python train.py --n_layer=13 --n_kv_head=1 --d_mlp=768 --norm="layernorm" --positions="rope" --batch_tokens=16384 --train_tokens=134000000
MLP neurons of a small language model. Each row is named by its layer, matrix (up: input weights) and neuron, and shows model dimensions 32-159. Each number is 200 + 30 x the weight over its row's rms, rounded and kept within 0 to 999.
After each neuron's rows, "fires after" lists the tokens most often just before its 100 highest values on Wikipedia text that the model never trained on.

L6.up690,196,236,139,194,195,267,193,197,200,193,168,159,245,199,196,212,198,184,207,286,228,171,153,198,170,234,211,192,190,202,229,225,201,147,205,156,236,141,201,192,213,207,153,201,187,159,155,192,207,220,203,218,197,265,155,215,195,217,175,201,239,116,196,156,198,275,231,162,177,161,150,208,223,202,195,235,165,227,177,203,189,216,196,231,159,204,185,176,226,172,220,165,201,194,214,199,251,230,200,247,153,207,180,176,205,172,208,184,191,212,175,212,213,199,248,164,187,185,202,216,183,239,162,215,217,180,165,170
fires after: "1", "–", " ", "2", "La", "4"

L6.up382,201,211,169,167,160,189,180,170,242,205,192,208,181,228,220,209,190,200,156,179,221,212,214,231,222,253,187,184,208,176,221,199,168,177,184,177,216,213,262,205,219,199,153,197,153,200,226,162,208,178,198,200,142,238,177,204,231,213,168,230,212,181,171,188,261,220,212,151,183,167,151,199,267,221,199,171,225,200,206,166,198,174,192,186,218,210,213,168,253,224,214,227,208,224,224,187,233,197,223,184,275,174,231,206,192,119,200,227,183,196,212,194,212,211,237,206,222,266,191,199,99,206,179,241,186,181,195,203
fires after: "1", "4", "3", " the", "5"

L8.up319,202,216,201,174,191,166,182,269,204,170,239,246,162,259,211,206,204,175,187,221,148,203,153,202,203,173,150,226,180,183,127,190,204,189,207,202,181,248,245,231,240,217,212,203,199,243,183,201,196,191,198,198,223,222,211,240,202,159,213,145,260,220,199,193,237,243,203,193,231,254,272,149,234,217,180,155,176,204,223,170,209,179,233,221,153,239,238,250,222,223,212,168,138,229,196,159,211,168,211,195,162,240,199,189,216,190,185,228,194,192,215,186,235,224,205,210,167,208,156,200,150,206,153,211,273,183,188,201
fires after: "s", " S", " W", " the", " R", " N"

L3.up233,155,204,178,178,210,220,160,202,165,213,217,199,145,172,205,228,253,168,194,147,261,223,212,220,214,262,136,191,254,198,199,215,221,243,199,230,155,207,216,195,206,157,213,225,197,232,221,198,173,163,200,178,231,130,181,189,195,174,170,199,182,217,189,211,181,119,181,161,188,180,199,190,147,220,192,189,189,181,175,217,192,229,211,191,280,180,205,214,218,173,183,212,250,232,167,250,213,225,175,181,179,214,194,237,213,139,178,203,212,217,196,153,214,183,162,193,215,220,276,178,176,165,274,222,261,220,198,234
fires after: "0", "N", " ISBN", "8", "7", "P"

L3.up256,222,227,178,217,208,208,173,181,189,174,172,209,208,189,175,174,249,232,165,201,209,180,223,167,205,196,178,209,176,167,225,219,233,160,66,234,287,211,233,176,243,204,180,189,212,194,206,179,194,183,186,211,217,216,224,104,225,205,235,181,230,195,223,210,174,182,208,189,223,169,158,194,202,232,151,196,233,178,260,188,223,170,170,197,217,179,208,195,156,228,130,238,216,184,181,177,189,83,188,168,165,246,197,222,213,262,181,219,219,208,183,215,235,193,208,161,241,247,208,157,219,157,215,211,204,200,179,205
fires after: " ", " Dur", " con", " In", "Col"

L10.up93,228,199,229,148,215,236,210,210,167,162,165,165,167,245,150,130,255,257,207,191,176,159,166,204,210,223,197,203,204,194,205,196,109,202,149,170,212,180,238,258,178,215,193,184,202,184,213,126,220,226,228,186,181,192,247,197,200,243,227,237,170,249,190,162,166,210,192,214,221,227,206,167,197,178,163,199,262,255,223,163,174,163,201,220,241,214,245,216,220,231,192,189,199,201,217,177,247,250,140,202,190,225,166,245,137,190,191,219,188,223,170,180,220,174,203,230,174,216,192,236,190,204,150,170,220,178,185,234
fires after: "0", ".", "8", "2", "4", "5"

L5.up562,203,200,196,183,154,187,210,201,200,155,237,217,198,189,169,160,244,194,269,191,218,153,214,189,199,196,179,192,188,128,178,184,157,190,210,157,226,221,248,215,196,189,255,184,229,213,172,173,192,151,175,248,231,140,182,202,175,176,190,253,248,174,233,206,183,238,238,253,200,181,203,206,193,216,240,167,237,253,155,169,234,223,210,234,231,193,192,227,237,206,208,161,188,169,248,215,186,192,212,219,206,216,245,220,237,199,200,193,239,186,227,156,217,140,203,222,156,247,165,251,217,187,212,208,221,201,203,157
fires after: "0", " the", " U", " |", "3", ":"

L3.up537,215,179,154,159,255,212,166,201,164,204,201,235,192,212,118,205,237,214,199,234,106,221,217,177,176,183,163,208,212,221,192,190,229,191,228,240,193,174,222,210,144,221,208,224,152,209,227,193,213,212,169,215,171,261,204,254,144,225,249,164,217,227,249,231,194,228,217,265,213,191,185,209,216,203,209,230,193,197,174,191,188,223,222,239,207,167,183,155,212,183,175,208,268,198,184,191,177,211,162,202,171,175,192,199,186,205,242,277,190,230,174,192,222,177,197,211,180,211,174,141,145,202,175,226,189,173,214,229
fires after: " D", "D", "N", "Z", " age", " W"

L10.up646,222,200,221,151,157,214,198,237,185,242,182,161,218,209,198,139,219,194,180,170,175,122,225,199,200,196,186,197,203,198,178,170,192,243,146,192,225,204,208,213,204,285,161,223,255,263,237,227,162,226,224,194,231,190,231,176,188,198,191,200,200,180,210,186,150,270,194,141,200,218,166,116,206,200,232,172,121,184,228,185,240,170,189,199,173,240,224,185,198,172,255,204,145,181,180,236,205,177,177,229,200,209,264,200,202,163,222,196,202,223,202,171,181,197,178,176,220,210,157,226,217,235,177,257,224,264,236,214
fires after: " |", "1", " ", "3", "2"

L6.up682,203,210,197,161,185,234,183,155,200,245,173,162,217,193,196,158,199,206,231,217,150,184,235,212,195,235,164,227,207,154,164,194,229,182,182,118,181,175,238,221,188,211,190,228,216,185,221,197,191,187,212,233,205,158,210,213,199,162,213,209,155,218,205,202,145,209,186,161,195,212,162,181,261,183,214,176,210,151,177,191,158,210,190,193,211,223,231,180,259,168,196,193,244,168,244,200,252,218,186,191,228,175,213,205,186,165,183,168,255,211,159,196,164,149,234,206,191,227,222,196,227,221,238,253,210,192,180,195
fires after: "–", "0", "1", "2", " under", " |"

L8.up157,181,224,171,226,207,211,179,194,188,168,211,176,147,127,210,188,204,227,218,158,120,213,243,184,209,215,194,173,180,208,191,196,197,204,234,227,258,228,189,253,182,268,173,195,233,180,205,202,217,187,187,204,223,231,110,211,177,212,177,213,192,183,183,231,199,183,183,165,219,172,194,220,150,168,202,268,228,238,193,191,243,193,272,221,157,215,200,158,210,144,199,189,215,254,234,192,267,206,212,212,205,187,152,247,180,166,181,171,248,203,194,272,176,191,214,273,220,174,174,189,203,236,178,257,208,207,188,247
fires after: " ", "0", "9", "–", "s", "1"

L3.up705,169,221,228,233,209,259,185,202,201,162,185,192,198,218,189,166,247,202,212,230,164,257,186,196,178,189,195,203,222,230,200,159,257,179,247,170,187,139,203,205,160,182,202,236,197,164,203,229,217,217,215,218,211,186,164,198,168,101,139,214,250,178,177,170,271,195,182,225,255,189,207,205,151,174,271,157,225,167,152,205,237,211,232,223,184,188,171,218,208,161,199,225,231,173,223,210,224,211,217,178,156,183,180,232,178,189,145,290,230,214,201,258,178,231,244,190,192,151,174,227,223,225,167,241,173,180,185,211
fires after: "s", " years", " were", " from", " are", " "

L10.up172,227,188,142,191,175,256,206,161,183,211,207,167,170,148,191,222,205,237,211,179,176,205,233,170,225,240,181,244,216,164,192,150,264,196,186,168,213,185,199,148,184,191,171,225,180,215,199,181,143,193,185,180,153,224,179,220,178,182,166,256,247,167,205,150,240,221,164,211,211,186,190,176,178,161,173,208,196,221,216,207,162,192,213,192,243,189,237,161,224,195,165,218,241,176,175,215,205,169,217,189,202,220,185,179,240,196,200,227,194,273,232,300,189,160,213,231,184,230,164,168,183,229,205,224,217,203,240,174
fires after: " ", "1", "4", "7", " (", "2"

L5.up762,243,189,178,143,220,225,195,171,147,165,171,198,175,235,161,243,225,230,152,199,169,220,244,211,253,188,177,145,216,186,167,217,185,152,213,221,267,247,212,281,167,214,246,189,200,187,221,232,195,219,218,185,206,233,158,215,218,204,220,188,203,196,214,237,185,204,190,204,242,214,201,221,202,175,161,190,211,162,194,176,220,207,224,205,124,199,181,148,169,193,168,178,262,189,206,191,194,198,197,154,244,232,156,170,189,209,209,191,221,173,220,175,224,202,219,231,231,171,223,220,216,240,160,150,180,211,162,221
fires after: " D", "D", "th", "And", "st", "way"

L6.up267,241,226,218,128,174,150,202,138,214,223,182,190,186,219,207,204,224,125,212,165,205,205,258,208,228,242,164,153,222,154,187,205,214,224,207,244,171,178,186,257,196,199,157,247,204,244,198,123,171,220,195,148,180,202,165,241,147,194,183,228,241,128,166,261,210,229,260,162,221,200,236,162,193,205,201,195,196,201,168,203,172,249,190,207,213,190,212,169,207,220,207,167,215,183,260,192,236,200,247,211,209,174,250,220,246,169,220,173,203,230,247,217,218,187,235,159,213,201,200,174,205,158,201,193,212,200,204,182
fires after: ",", ":", "No", "0", "5", "8"

L6.up405,204,205,236,160,179,177,154,195,211,146,226,188,241,200,159,182,193,190,175,249,174,164,196,183,186,271,238,217,254,167,165,245,219,170,212,164,179,198,220,256,227,197,213,191,216,186,236,158,222,210,167,241,162,172,228,211,218,191,210,251,192,184,205,166,181,223,207,203,226,223,175,177,215,210,244,207,197,206,140,152,213,149,200,199,188,167,173,196,199,185,210,162,194,242,215,211,242,163,237,189,223,182,215,216,183,199,229,118,288,220,186,173,161,188,155,243,176,204,216,248,188,234,216,175,209,194,215,249
fires after: ".", "1", "2"

L3.up95,240,229,192,156,230,202,194,187,208,187,221,171,183,175,230,157,191,178,205,191,242,184,218,184,191,199,195,259,172,220,221,204,178,151,222,197,205,148,210,198,270,221,183,189,203,194,208,205,160,221,224,271,259,210,228,203,210,187,243,188,212,199,168,217,236,185,178,169,215,209,255,232,189,222,187,171,180,220,218,176,207,177,164,247,190,182,266,217,171,178,187,198,223,219,247,184,200,183,182,271,253,247,206,148,192,146,229,205,220,217,225,171,159,222,227,210,148,221,143,220,208,233,174,271,171,213,215,151
fires after: " ==", "==", "2", "1"

L3.up111,228,217,234,233,212,250,210,193,200,165,191,210,240,195,192,224,218,182,207,197,177,253,229,235,206,251,135,226,225,143,215,279,155,158,214,171,253,186,183,170,206,199,196,182,195,208,194,211,148,178,176,218,199,240,166,198,212,145,216,225,227,160,241,190,170,180,212,185,224,192,169,186,232,229,179,205,191,198,222,109,222,198,230,207,238,179,185,177,198,145,193,192,214,203,214,214,246,182,136,174,190,223,184,195,262,195,183,246,224,186,231,219,215,217,170,209,199,253,177,199,213,200,187,175,211,223,133,174
fires after: " In", "In", " Dur", " in", " As", "As"

L8.up681,243,180,212,201,189,192,161,165,170,233,230,170,240,200,206,203,217,190,191,192,189,233,183,211,147,229,209,199,191,226,196,229,258,175,126,190,223,192,200,215,230,189,225,222,178,220,198,219,214,181,164,182,187,262,208,189,200,154,235,203,241,211,178,156,161,197,247,200,225,172,177,210,142,236,270,256,183,194,210,168,226,224,169,201,167,155,148,223,178,208,162,180,173,221,203,201,192,156,238,202,220,200,206,148,195,256,192,222,245,181,219,176,219,192,148,223,225,231,201,184,201,225,129,215,208,205,185,176
fires after: " ", " de", "e", " ex", " con"

L3.up531,199,178,227,144,235,155,202,179,222,164,229,248,157,190,230,182,215,174,220,171,238,217,157,202,187,209,213,229,209,207,208,236,158,220,183,170,188,166,225,244,188,182,198,210,186,233,226,172,258,182,153,206,197,251,214,233,236,158,187,144,243,219,235,155,164,198,208,221,228,217,206,189,281,208,173,150,186,199,143,211,167,150,178,210,210,148,221,153,206,192,147,211,204,225,234,198,208,178,199,182,173,219,210,237,153,244,218,179,170,189,238,181,214,221,199,201,166,182,224,157,186,181,195,266,228,163,217,232
fires after: "s", "_{", " age", " S", " K", "S"

L5.up249,243,230,205,207,230,172,165,193,176,145,191,139,175,198,267,188,211,198,236,208,231,196,244,205,193,230,164,176,232,162,196,216,223,232,189,216,231,170,197,169,223,204,166,233,179,153,168,217,208,195,228,185,189,215,148,189,218,176,206,163,221,190,227,245,206,195,259,205,242,270,157,194,187,190,260,215,240,212,211,230,252,197,174,197,156,196,187,216,181,220,185,157,222,181,173,196,222,248,244,214,184,198,172,191,247,182,170,262,173,173,142,263,171,206,221,224,203,248,199,188,205,231,235,209,216,166,184,242
fires after: " ", " \"", "s", " The", " the"

L10.up47,210,218,173,183,181,224,164,229,189,198,180,206,170,250,176,241,190,145,222,145,210,146,245,201,210,234,198,224,209,185,261,149,189,207,244,191,239,211,208,229,200,239,186,143,189,231,221,160,175,212,192,250,210,209,171,168,157,191,219,187,214,188,178,202,217,181,238,223,206,219,166,227,147,225,208,193,143,241,182,241,209,201,200,174,133,182,224,210,177,197,240,197,209,202,217,213,226,172,245,263,194,173,193,161,196,140,216,178,185,218,220,176,145,187,202,221,225,213,206,225,230,231,169,233,232,194,205,166
fires after: " ", " (", "2"